From a checkpoint of a small transformer trained on Wikipedia.
Size: 12 layers, width 192, 6 heads of 32 (1 for keys and values), vocabulary 2048, 7.13M parameters.
Training: a variant of Muon for these matrices, 447M tokens.
MLP neurons of a small language model. Each row is named by its layer, matrix (gate and up: input weights) and neuron, and shows model dimensions 16-143. Each number is 500 + 25 x the weight over its row's rms, rounded and kept within 0 to 999. Numbers have three digits each. A neuron's up and down rows have the sign that makes its largest values positive.
After each neuron's rows, "fires in" lists the words (lower case) most often at its 100 highest values on Wikipedia text that the model never trained on. A number after a token or word is its count.

L2.gate201:521506520510515507535502505490507538458494546492555494508472494467486505534497451480511481543509478502483457437499552483470512555530493532470483490512501507508478555506537511493487519496506479463469468477499510502484506513471509492484500479523484526489523508474451479448468483504480545509486502496452501513454504529555507503534519525511498496502465501448521483492482523512497528466513
L2.up201:487513479487483468506539532512477484502533534474501495466500529497533515527526485495526526526491478523503455483494491508511525506471499491482494528477461514491472503513478516500528505516492455489505555501505480488481518494497529500478504513464492463524490510495496496473445491499498481498465531464502508470498502491463548513495522520511484541504495510470496550554519465522481478517485
fires in: "has" 17, "and" 15, "with" 13, "given" 9, "when" 7, "is" 5

L8.gate389:480496497505513503497492452525513537515503520459520472516503479474466481469508488443494525479542505455527511501452479537504494533493516499524501483467508513474496510507487526499494497521517461492492509509499503482482485508507528490453488499534587461520504554525525489488533483511528539506522526491473475500486521504494473510531436513540512503513544520487542535475483475489494475476518
L8.up389:506518527477450533491462490505485528473458535476494477504511480501507504457463495490501544474572492500508467539483525538458447486484476498500490490473531499489485473499467483474498521515540484530482492510471539521502510495565506516497533526497483535485489499501483511482515515480465477523486467507454468537543532475480493504517523496497509474525475535497513493519499511492484504446512
fires in: "that" 20, "both" 14, "each" 12, "between" 9, "this" 5

L7.gate387:486519506488508524467514507501482478492506478475504515487441515502507459523473445494539484511539498465485489503489514500478479572494501522528515503491481494478475513481526492473529478486505480528491500483491487513501505521448449497487485524496516494481477476500494505496497493482471469474518538518493488471492500493459473499524477515441448501519490454482477465472501526468490520482480
L7.up387:504535539502497498483483515481495462460469473496526500484532541523488489542531520485511464468547477532492519513513507490502483524503465464500522473494464525527511516507520504505513485492507505495473485496516568507540523492515457535514518534517487505479518457490495447498474491487525529488503481503526517446414478492495524516478497488505487507514495462501554514493479500548531485521499
fires in: "his" 15, "following" 14, "of" 9, "next" 6, "first" 6, "another" 6

L7.gate731:489498514495477531505498518534496474502480474514531492475491482496479498485469487505414500497509492479492478503555551493487506501467490487537517510476461539456479531476513521472540473492506500533463476508497496519484535512483517476510516508530485468503495514498485525458557516463521519461499517456432505486530494532512529475501503511473442502535535474443534478507481509489485531480496
L7.up731:483521502524489495465496477569558481510489462507514492489499493524487488551517468501474476537495495483494469527480481517477480494505518479505522508469517517511453522484500522521478496550505527481503472485520523526483491494497477453525469499495438556499441545495475490488518516512505503474538554477528496506506479485474494511498513474505467508502535496494493497512523497455482464491469
fires in: "than" 16, "of" 14, "number" 10, "to" 6, "are" 6

L2.gate290:524517493504491513480488489505489530510489538491513470535529512532487501495506450505526528532530497482482494468493506482505476469506500520487546494479493471449495469514447523504523485492486468473519519521511563554478537478470535532515520508475552465494461475466501506527535452499503525479498548486522538536506543545547509504514500462504460528474473498488488511503515478477527520485511
L2.up290:500495516490514516475540531515456511520487505470483538489494480536509522506508469521549490533514480519462530491513491440451459496493490495572537444516504436482493483503499503470507484485496494464507480486487466468489484478492528512476465475539506513456499476480488509472511482536527553479472540556547500554485492469479495528459487515511484515515482508465492483517509511514497492481449
fires in: "most" 38, "more" 12, "best" 9, "gibson" 6, "west" 6

L7.gate23:468467468493531553519476483491522544494540465488471546466450495490509495523534521501498455516501482512482495501499477530533454502514495438504498511496465503474482518455526474505525503527502519457501509527495505533490508499481468488460545545513520513545477537524494508481508481457504482461475532493484533468523532474530494506507473468529506514540493487433505507513467505503524489468482
L7.up23:509545510503490475491497511508520520513526471499476447517543554463489510510546470481549497465511507489496451506496512507443492509518520497533512457502549515474487499491446506517483497486513514502502511515514518507509466459515506532516510474517465487506482504502531519457477474450486533504467499508580509515540537498535533511498514509474559469482485484454467524505511469497493486457517
fires in: "is" 23, "party" 9, "was" 7, "serbian" 5, "croatian" 5, "slovenia" 4

L5.gate496:509517469536489491517469473501495497539462481513481494502533511461525537499501523495492524510499429489522526470475482512506476528499506465524489458528488503512464512527477483515515464516530505473480500485472496477538482501500457483493496500488454461524522498508551486452470499499464515501489456493494460490473492534495529502492491535518460478527523471503551479540505522562466511561473
L5.up496:480494469531504502505470491484509505515508503505486469519563516512498530518517551496463521484504449462481562498492487547521479488468514477497506473487482513502509519479435456482501479524518514496469463457504528421545479509507472456492500460488470472513518527470516496516481501445492469481491513505463469498526516503494497526483526509517479489476489515478494490486524537547474531502513
fires in: "as" 28, "territory" 13, "under" 7, "by" 5, "horses" 4

L5.gate63:460494483484472523485451507482521527522496479536516512562488509513518469487461483503472478530468506496515529500495522485498476443485510500524454448492534516485505453518479573520519511474491505533455491519559487479516480491529538545493543516495502480504519489506533496474521485500515548520482529491526500502487526506454466497519484490527478518499505479527509497482478537462554518511480
L5.up63:474484451524503493489436485472522497435506499510503497525454526441484494496484514518480497559444465480526523515511524475500513531489473528513469480457498485518496503531491531468533492506515542486465502478538451519507517485537501488512459490475466477454472488521511531491517500479492553538483500514502496512503498491479474547480510488541494466505474516513501522519443520519475482489480
fires in: "most" 39, "more" 20, "there" 15, "al" 9

L5.gate436:492492521525480513473517533506474491484535560474520482508496508478470520463445526491477510518505516528529484504501452519516533515532538460482453513514474502464529490573453534472544523490508503497475478514532485484460492513513476540492512547476499437506535490491507499497460494528460492511533539487507480524496509519494498488492482498516497511482529485505476492492498517508459535496508
L5.up436:500558473518485477499519517542501502511475505468512502439533550491514506530532515505520563497500455508495484560502495489496506477487507473523474474521485465459479522464488499553538495486524501533508509554515496481501505489496498482507533463466479457467523515489517477532488486487493511483519463515514525515513471515491539489505509484496512542522539516487521497473550486535544545510501
fires in: "with" 30, "by" 10, "where" 7, "be" 4, "under" 4

L8.gate371:490527494493501481501525495528486457485507528510572472531490509517466525510512525516491482501533469500463534494486518473507504465487463514492516513487501485494488466522491508492524468520539566514495518525516502527514485539507470494485452507454506509476492476496531484496525493499526461475492506567505495491524497513471507463538506493507484514512517500518490519507546506497502511480491
L8.up371:507518509479494492486477454535493495537456464506492506477528492463451460467480477484519499457499483534520503498504485481518517512461508537535557486451489523471521503501498564561526479521512508482499519531508532480514494517498542514460474480509533488520495507555506499487517484490494490501508516555482525447518542511526509527538538503510487500534466478510498492510496468554488507502506
fires in: "and" 16, "most" 13, "in" 8, "war" 5, "an" 5, "baseball" 4

L7.gate670:473475497535494435514476557509488480490483491502491495439497512462473517473505513524507526503517472456471443513480520525534481507458504507505481480497493538446462547494520513492467535480513476481485489530498495533496469479541476460502442481512474469514481518545532522497514507494520515533518528533476555499513481505485523497520482463479496510490470516482481515501515490494541498461493
L7.up670:510498487532481441516465502519488504538484507461460533446464494497483501532540505473516528515552489477490504521470522507521476544506482508510458529490461450473533534460537470487519469483491517531521484494482527471454515519491489521471487507490541522478474509515466510530457494496502513506477477520525458531464510498488496511483514469513535509540484495508526493473508518477497511495516
fires in: "of" 21, "in" 14, "for" 13, "with" 12, "from" 11

L7.gate664:461501464463487501462476466517520505499506514463523557483487573466498524502488491496471508499501519524470497492528487485459502551493501543524484550457489543496501511484496515519518481490486528483462504540486481503500521513525490489460544518430513503464483479491501483475496483533488500451529512474467501516533517489503495439490504491484501501497489479486556516481490464476517507497535
L7.up664:505520456492529517519468496517485486452517505498509482521525491537540448548464486498494524495486484543544500498480527515549517500502526501485531482481463506473470485464504527495495459520487507536482507511458495514534525507477525474538477552536498488450469538521506482533474536546484498506508495536496514492499520482494526458517477493521473519486495509514536437488458509508495449463490
fires in: "of" 19, "after" 12, "nearly" 7, "to" 7, "upon" 7

L8.gate471:518488500527510480497561575484521531522502487529534490455504499478469514482519492530489486491494490487503484491485540512489490528513489513466474491543481475528519474521477480516521493487475510454488495481474471521490529494529565483507512528498480496457508491488508491504527481476477496429532467497540523509480547500529488465486461499513502529508512465466535502487555519496529534471530
L8.up471:475431456446529460507474440494534511517526495525510548443466466512519477501499510469450528482511546500495499506493521530510462520506499531524475488510523496493512484504468498467527502538506515495501507497473498490534507484470532461475480531464502500479473516504509535508524477500479506497534515496517496521450453506492495501496525457468474506488519520505485504522525498488486456526510
fires in: "with" 29, "through" 15, "of" 7, "from" 4, "by" 4

L5.gate173:490453540471457505528493466460448523464524510510521492439488513532475464469506495496522504516528510494526474462495513557498498499483478484502491515475499504499469469525544492516476510452488469493507550533488509474479492471539486475498525526511546471430523482559492479466528508505497503520510563516497528462494516480504477507518472495502484544474461519493490504498534507494482474494489
L5.up173:476501513513505503509475477528509496469525476481447524514477488488506516470504493512529512479494465447526489474463493506533525485485485506504514494481504510539471508519524500534469491527521507504552509489496516469505527524508476524507468534541475506492514494551499497489502513506498442500481498568513507529512498466492481442478482505504493523489513508474452524489523487501517530528524
fires in: "the" 30, "each" 8, "such" 5, "that" 4, "this" 4

L8.gate17:508515541522486518512470515531517487486490502530503463541497476527493470498500472518505503499486483466515489492492522481471484524481507475535516529473453561496493477492505514489503494497461495488494504513516498505493533510510475448503560506513440544480521542468464473537504496492503488452544521474506499481523505529524497484469518468515450484514518435443541493504494490507460545500492
L8.up17:445518534486484485509544548509486495529478505491492493465503497520478475533514511473490497485494460482504479506520562526493482551473518509476517498502499519498484508494514529504505491558459480500500503520487520507471521529536473553476491553512478510479521495524471530481498495454492504469496508515492563510506504521495519462493517507524461511459487473472559508469438532508463540496463
fires in: "of" 19, "than" 12, "to" 9, "number" 9, "over" 6, "about" 5

L7.gate536:492511515492508492480505491458504556472473518489481562523508542456501465537504548539525503537528543507518525506494506535487495511482506511498530526530469501488472520532516512493494545504492527483551523513490494519547519514462481486464476519517479524508480516491494445478512513470479477477527502491529472499497468510508489466545488473484462485521488539496506471503538520474526518457497
L7.up536:467514520493510516492533485477520501526504440467517530502513469506517499503529432482508455490509504505509499497482517477514535474458498495530523477469499506523528505503455458520518546499506476505513492490524487506470535495498492484509482487485463431522493511571508506514502485507500475460495543535495486529526510523485534543488553489502483512504483482520550485521550502512504522443486
fires in: "an" 77, "another" 4

L7.gate247:482546479477460496533485490455517487498492517509494498492491462521514520504517462537564517528546459527502481476482485553514492468493561493510486465458481478493507518488562478537488525479484523489515493489471462494475446488490525564508467476495457521547533481502499467497498484472505483500478484498482484509526481498504486499497453497522455554464495526481489503489463475525479484506501
L7.up247:496522500488488540492535512520497477502527520499481501506494517427473504522463492507527466481500469501493485518495509541478511492482483527520503506528543515474477490449497501499475467492458484485466503506543500489530486520481513481477464486515444495503532509502545507480516486534465498506469526511504494495535529483496538482521509498504509502545490497511480554505537524491586526497544
fires in: "is" 41, "was" 22

L8.gate100:510494461489466492519486516475487505499498500477524493485502527515527475434483528519491534511471468496485483505477528501518504484545418472478488496498480500523493485523474522513469462510529521521492497500454512490492468525566514486482507478465543514499475551526509435484521518479494501498503484508496512521494498503521528479526502492458514527506503470493517509518526513511515442466520
L8.up100:468472490534519469519517504467515492488485510511518511509495541492512526505491536546499497429486501490476478505509462504514480477460466525486515545503456490503472495552498539486533489520499484527491530484479477529473508500473484488522524474506524523470490477518557499434546508484495533527500500511449520462447450515524491481495484466459504522479501518500545483490501515498545476428504
fires in: "from" 35, "of" 20, "von" 8, "against" 4, "in" 4, "called" 4

L8.gate509:523510512508484516489502521487483553528469471501502544491523485483470491510512470536499529524490493490458510444506530483513497488458483510513490482474481556481508495541489515504475482509463508525531468506498474535492524473512502507493451541503482527477514506546490510512516505497507475487518530480498501512471551504504555532493526444466497508518494501501577480524495473498528525467494
L8.up509:509500554455472481485496506484516498522476499487503512460511472465542546525502487505491524515487488532501537460502500485493469522488487502499509536481440503447526498518524492492499495527477462480490500482519492529488486450558465468488516498496506444482498490506573477553515533518473488477496490479484469526498469486464508514509510484483513481462475491509481520507501445492492480505513
fires in: "with" 24, "over" 24, "at" 23

L8.gate9:511493488511474540474491473525517512542512523492502551487542544491498533445484486548493508509494484499473487473450551532474516523486465476530486522511475532459478521484491549524480471460490505509527493491497490523495488534519529499486490480479445500484527521551523501497527509448523492515486496482473480531538508515529546514506508505479440502542512476497519529469501516554511500485483
L8.up9:460507486514506497477512476490466462527520490507493558500544476551491510472514540541473500521538483498466506492526528518523439510519481503512553502497491508494520469523498524543497497517538531518494536497462482467512492503507491494540475489549529477466479502498492550476475472465490468531488474494469513532472500483565501512514506511530452456531448494452482498486524489512551499507513
fires in: "the" 30, "of" 23, "to" 13, "for" 9, "with" 5

L5.gate198:502494521450487481521492500465496514499558513457496564477541447518462501544462446506476495471560515498514464505472529483505478487504532504496489481530487510497468471509506510476514500486488497541514519510478486494484471486541542505514490508475527486460471500508470483492515520511504505497549518499487519514505471492456505492540459490524549517476495426525494484481493498485498500513500
L5.up198:508484519484502470532545509494512496462498519530488508492521483516505510542451494497488505490524541477486502473513522495496532534485481501494492470546495519490495516532539511471440504482460536521522519528496510490497474541585507494530508492533506507459450542500524469483517512461472471508478518559493478447478504471510471516534537509545542505498485508505482519487477499437489505483473
fires in: "of" 75, "these" 10, "arg" 5